From a checkpoint of a small transformer trained on Wikipedia: vocabulary 6738.
MLP neurons of a small language model. Each row is named by its layer, matrix (up: input weights) and neuron, and shows model dimensions 48-239. Each number is 128 + 24 x the weight over its row's rms, rounded and kept within 0 to 255. Numbers have three digits each.
Before each neuron's rows, "fires after" lists the tokens most often just before its 100 highest values on Wikipedia text that the model never trained on.

fires after: " ", " (", "á", "0", " Abd", " Gon"
L4.up866:130096109152130148170134121110167120082158147145147138104087137124124115097183132127158122139147141118111083125136140148162083134144173138113132112166102088120125155115111146152085127138154138165141098110132119125109169105087162107145136113172154096115117119115068183109110067097112133166160166142140141128118109163089104146105122107129082134184126141131144112082109115145133129122096161154094181163134124099111106117128130144134167136125133166111160136114127078107134140111136117117132134118150132131124120120129108170112116134152131115132125133159161128125127149180123126114

fires after: ",", " ", " |", "age"
L4.up936:149123122106126145131092172128122111122131142132140153144141131157149139153127150137117123185148169117083119119155143140173128121125134142126123142127074102115121132138184151122125132117127141142172147092112120120093124128154095094096093132122140082148132085110126133159103082107111134096129136121140120156109093125131119136108119184133059113147121176108141131098082132120104110123095120111112170159146148122087135075111098159121175122137121095093118160149138113121140128128134135093097068101132169085160113158130139128102121151139175100128116142141151097123122113108116130116

fires after: " ", "19"
L4.up996:173139105113152126154139123131113112129103118190181120157124129172159114152131142161124156172150132147130127142128143130144131117175111162112110122128112131079110151159186159141158123158096135126152124089148115114130091148120106103114083137155161128156106103102118144150123103097156145143158124162152124141117092114112111161110116161125094114149105186104133107096123141131105116113103127121097183144148126115065151094140118146109172144150119102107120148136144126131119138152119137103101109132178154113161119133089112137115150133137132104109140118162137097143079129159104128133

fires after: "|", "-", ".", "==", " |", "="
L4.up283:079134139130124140159135138131126131117187140145103109117171107082151141082096166139113157148147139164125124129083169129143157138092138140109137169132134155131136162161089153129140109167132110126138138108125135155126109135088135140138113121096106111125142137147131153150123130128096065147181111117137131165109121178146151170113122128146154077145137099110129134154113110088156133114125096097077133068149122137116151107096137126098125145150127116142166175130145152085167097101110094125130141117173142145121127177099130122121190151099177126099124111148127167124129098157146141111

fires after: " (", "–", "-", "'"
L4.up831:093161093147120120099157135141117129093146156156171106118089150167180179101136067146129154120156167130146161109106121147107153127117160128159156129141107101118146136137110135142157103161144117122155118112102122121093125144148152127129101122128149127190146093109143153125138120140131098133180168131142134133103162095122119123126083126134131107140120143073158119182107149125103130098139149125129114099147129109104145117123114136119138099195116093139160170095128148070158165152137142126158123138135103116122123117094133156150142135079130127079085132112103164119120105139103145135

fires after: " ", "20", "30", " July", " May"
L5.up89:131144148120110160181137114111169128143148133122145151133091145136165093155121141127131125129144141091129121152141125181158142067164145129112195110121138115100088125107176126104118130172122147145146146118080140134132131156122111067133160177114107108133116125161094162158123166108109141127140076150100128138152126115133123125143125112144086097121135154080158114080134173105136150132072101099089149117141114125109118099126140119130132132099156121095111113145118103162151148110149150094094115137132114133156144167161129107180107127111129108085142109111161103152107126144123105105

fires after: ".\n\n", ".", "==", " ", " \"", "==="
L5.up327:124147134130108114115133119152150158095154133135097114121153133118144139070133151131117148112163149107083080098127143123177123131100130125124100138154135171146123151139136134115099108185094139174143137155080129187154113066177121134128130108104113098133106122136110147106134141128073123173140094117125111146100138111145148145102171141127139133114155153090106138101113106105126125137127118110153119096110130143116157121088116155085135142126160141166127134127147143115186073127123127096150146144194147134135134158141122115170137143100165116100113135138121138116144105139168138102

fires after: "20", ".", "In", "19", ".\n\n", " However"
L7.up517:118101081146166109135075066090166103080136131126119148109138120143185161131115135142126104125122125109103119107107146116162134158101147141125122130128114134152118119161136145130125119152109198137162131151097090129109115123145062149107110110112128157181147149130118172107104129147086096128139112185099160120111125108127121142180136111138120108127128125116135124103116121150133098120151090087122130137143100143095138103077136140117168146119160168137145115147161120101169131115086132149116130146157147121138137164153120098113162113149160093128142116145103139121166080142177129103

fires after: "20", "19", "18"
L7.up476:115118104103145165139118156161147116104121109116139132077130094165109105167096090128122100152161189094137122129150096135142128119117117135133158145130146124119087155150140121086083120104140178125153137161103151139116136107173144154113130130132111153144112141159159141158115129134171158107128094138123127143128154068166129139163162144153158119085085138121084140107129139129141101115133113158151202114147100146114153110109111165139149173123143086103142113168148116117141170103124129131134063181125120138173154115121142077149088103108077090115104173107151133101135109099159121090

fires after: " (", " \"", "\n", ".\n\n", "-"
L5.up434:077145125101133132172130128129144132096140147176148141102142126103157155142078150146111167155164146153124092116097172149122149156143102099145154145140147123124143185142132170095150136163122137118148128135151130147138102111106153125139128143171157155128097124123106157119109098114112101119162136144071109147113149098149166137101160166146133107106122137092129103134094118111114111097161097158125150116176139156109128188144140145112151125106127135162172128132141141092139088112121099123132083147144136152126101125092125103147143083135141121100097119134156172093115107161164143133

fires after: " (", " \"", " non"
L4.up745:109129143147145135106173116130171138112174140164136135108118144109154150086130158103126141121149149117142159076076139155131159128107087114089143162149105152166121157146105144116146091174091101117136131177115104119117121107140145159141111150147133132146152152130107143147152128130126126114144142165131122139092180133143135127101155148106111093125109149114113130135133159155125089109163136128131131087106098150093164139123104138090134135152132099132126158095153164100130109132133097189133081111164162122125165092120145151165113128102105116097047126115136155091158119102144132136

fires after: " ", "born"
L4.up110:086146109119133154140154168108084079147141153128118089129116173130123158123132156117145119153128142132116137136133131126166119131106136147103142166154069115088097134185144132124174136125162136125146094100161143113071137165106126125083109132152154094178167075122141155163137081112144134153117130102143121117095075131110148162104106145134102106188123146115151161093114120095105123119119123136113165154168109086108170152102142115095144109136140151117137123136125174106117158180124135103137128101161149114158137133109129137150158102157126110118100120132117120145107117146111110144

fires after: ".", " (", ",", ".\n\n", " \""
L7.up38:117132087122154111132064121166141106094131118163126141130093125142143161098095146140149118132162127099127134140114162143162119137149125123139095145109114112129131135131140114130096142148098158099150134142102163160113161104172077126114089096147111116164148095147098145144159100133115095073154107133175131132152145104169108167110127106122145144114146116104159126105143085134138125114162132151079151149132139112121159150101126109106129114116122117151128153123138163082147081118151127175144104119136138142127179172146166086124146120088152111124127131130159099112174123108117161111

fires after: ","
L7.up941:135119130145139114130069141140081115116135077160106151163177131162139163132142131156160129144141108130128135143143165146163141097151140119163136199124118120139120120143152139093111125098126131107151125133144134144143148109130121134120095152144084169104141169143117107150088159143124132121133097194142125128146094107156080129125130129166164133101119141109162133144121123123100127110139102110089143104166133100150117066114100119127167136119130152096145106149152104123158076124132119102092122151123163153205114159126179133120087121126139091123150120138148110098116146126125127105

fires after: " ", "born", " December"
L5.up127:106113128107176131181139112117123119110121121160094139115120131124112166140131160110120107151170156157152125153148140151162123137124156120100179129146093099094106129145152145114151125121149126159168104125164139151072160144124109109104132131109121083159144104113118158147119076091115148107122136111098127105161117119128125153107140112143096131161104170112125161138157136149106149133098111118097175108132105113145157089138117095130166144116123123095130113165116104090126133137149137122140144131171124145141154148086141141170128154130097103110109123129137125137099113141122108087

fires after: "19", " |", "20", "18", "15"
L7.up842:123139115101137151167091140146122121135125117138126142066127112183130125166091121114113113137168159128145127093129156147159114105124146117128146128131120153130110179144149170100098158109139126109161169137098146155154130130172127126106127152155131124115111181135105202158106115120123118115123113152073132166127140108150152173144129156143116115110099176103112141070073112147114150135111140130114146122152069151129130090142128146132165129122113145105129125154133098067111152115087138107106127133130105146161137122134130123108109076151098079138153130121146118152104099114138135091

fires after: " ", " |", "|", " the"
L4.up836:122149147188103163143100148187168124136091139140127157132117128113125149108104128120097178090126112113106129127113166125120087137182151136134146116135132134123107180130125121143087090152175099152145124097163110122117089121089135130134124120112156108153101133111125136177103117134109102140136120090093129131159113159178175097116145128116121109098129173135098118140093133154142105066121108146138155126124105134155152175136115137145106131138124164103096140112127082133137107103096130095163148114136135148137117098116109138133130144118151104127125163133160097118137134139137135134

fires after: "In", "20", "|", " In", ".\n\n", "On"
L5.up727:105131096160097107165092096093113119095138106148138134115099123131145130120097136143116128112122116115056091118122116134171140129142110121111124114109159111106118136166154145124125133184122178157168124141119155116113127167135089128111131147114103139148134112150119153151105138113093100151169102152125130109099099119153148163125151116126151111138154098120132097112139151095176122123131136097135126152149093133113151135061141123105155110123162135120136166135112136087154127129118121147157143154151147149150104201151104089116151139127176099113147125172085151138117088167144114117

fires after: ".", "|", "–", "-", " the"
L7.up1183:108118119153139098127080122095116124122113070153134150136170134122120151118109131166132131138158148129096099105158152136102123173132112141080118143163168092114109150193143139125140145083096184139146144160140136126121099137169140115146134155125133110190147095129147122112118064135089133120151146136138134116110112163139174112163175116125122145121127149117128166153124107109142095113130102134096139112142122109181098096121115096143134125112134183128105122148136143152145114062084122135193156138098127098132099134124172141140173132107153114101104157139131143134119121185146134125

fires after: ","
L7.up1028:155130133117154151104133103143107108121136141158145168113134137170119115116154133119112139138170131125123145120144154142140096126159089136111142100114128150171113127152133146068140118074125087147156112147162139131122126087126127116103051158136111158151141141167133155152163137170110132118088103154068136129159129105133151128158144138123135139106142146108149106144126111117144087151147151132107166127122057098096134136107097104140138160114134163087141129132148126106129106103115112123080141151135187166146128148163110108139128100107122105107183139102169135125122113173171138124

fires after: " on", " in", "On", " (", "In", " July"
L5.up901:134163133148089162147135117163130144155115131103095179130107127076122133110130144107128100134131150134115144128100101130133154123157130110118157124163098118118093140169175156135131104143126168140153122165127125122098138142127116117110121156137086134099161131118098142138090185140062167119126111160165126121125110127103112126121151166113127124161160119095103118123146110133155085135087133110148114148137111093083182137116107166116114100121132141091131143094139135112132111131114124132173153136168127149133140126096130093146178160107139100087107067157089148137112148124137076158

fires after: " ", "19", "20", ",", "age"
L4.up214:122136140131144159149145168144140097161121110162153149144123123171168110146132152135123165167160135111127123139116132141173155112162132111123118137166115130087114116144180165118153140110146131119164114101137117121145122139115092113120085094165195126142115114121141142148134124125141155126120115185151150131143093093132120148096141135142084126128112164094127119085098144161107135124114100128099148131170127122081145103129144162116148147122143113074095148137138142116115120113141132087096090132171143137186120114092121115107149135141139106109129123134105089128105126153121117116

fires after: " (", ".", " \""
L5.up1228:104149106124144116111129134170126094098119105117089069129112127096154154108136164153140120146145169124099124106130113140186137141122103125110093156106126148101127175135150132125119115163101172116142144125066147149122103105107134166119113119107099099150133110131106109165171133108110095180179119099154136144091145142162113129094156150131160111110156145106112162104100106116154107104162162122140133127159105146105153157078097153123147100172137131153135171117145163137141078151142125138184119125128130111147161132113113153176133101075144108121117133152156153114132138131135139127

fires after: " (", " \"", "\n\n", "==\n", "==="
L4.up421:119126084184131145131161148132124131117129124150198104163144142102141189105101088140128148161123177066152129142091100142128178139100138102135142129143150109125130138157137140095153125160117149113159145138108150107116122072130114172156113109115136133154150129112114120134155130070149118140153131158170129166068121095100142145098156109159162122137117145068158157113087125127093098123123148113143117140134135153103120151134125154092120071129110131127188149130130128150151098143118110155135118143136136119117130112133141162142152069087113121089091161138180113103114137148184125151

fires after: ",", " ", "-", "25"
L5.up965:128143080144150112121090153144087107062133130166134128144162158136162164125148168117138143169139127121105100114112154134171103134130128133133116121098125103127119133135137132098102127137128104108154090113106175112088148098137139134129097136166107130120133163135067123173148109132155096129157132111133131095103106111157096141077135124137127142124118157103145097128141133165105121116116143164133139114136116124116111125091113085118207089104130167135127149144159156123138040132141148107111137129153163143153163150159122173119131101127157106107130132135148179106154148154101141095

fires after: ",", " |"
L7.up213:130143108094157150148074135103122116118152177136122169145119150137127144126159110148131170179145158150143142154109159153156144108137141107069173127127081137125086127159167152086106133082127155120134137139116187108098120113134134087125122189139147114142145180132128128177133144108110143065172106129149153158103105140110094108139113142148083182140139145119141149110123126128148100116126127123101143138138108121129133101115128183126161144157090143151117155125119125129123066120154132106102111147092107150138125115100166134131127100153146103116127106110161154139094162141107123092

fires after: ".", ".\n\n", " \"", ",", " ("
L7.up95:098098157111147106121115097171135150112128120160123121142143133105151159097064147156141108122151119162139128094120184127126168144143122140105121137109125116132124157178157125132122097140106129129140127125133104155117121107119104135144106126093132079189116084118127148151122127104101093069188135121149092169106144113145101152120148125124150143120122163138102124147181139110122122134165168100136141162138124137148189138096118149097108102127123166155150151112090110118130127153131085127135165104171113152131159133090141127161139145083132113131100161123161100109136083168142159110

fires after: "|", " (", " |", " on", " in", " to"
L5.up1208:090115137169131122146114116148156155151114104132067183127094080118117158136103166130091154110138096149114168150128150144141142118126101117101138131113112159104145133152118115109103108162144127137166142124157136162121143137105169155149127147119136112134117084123090178130133156171080070176148117145123089140109126110155133158136164152113148143114151137090117149157100115156174131110127119136101128158118120136130145162136108127161154078130135124110100139103157140122115117090121141140156143127164162155126105134091132122109126127119124106109109121131150092145092119128145120107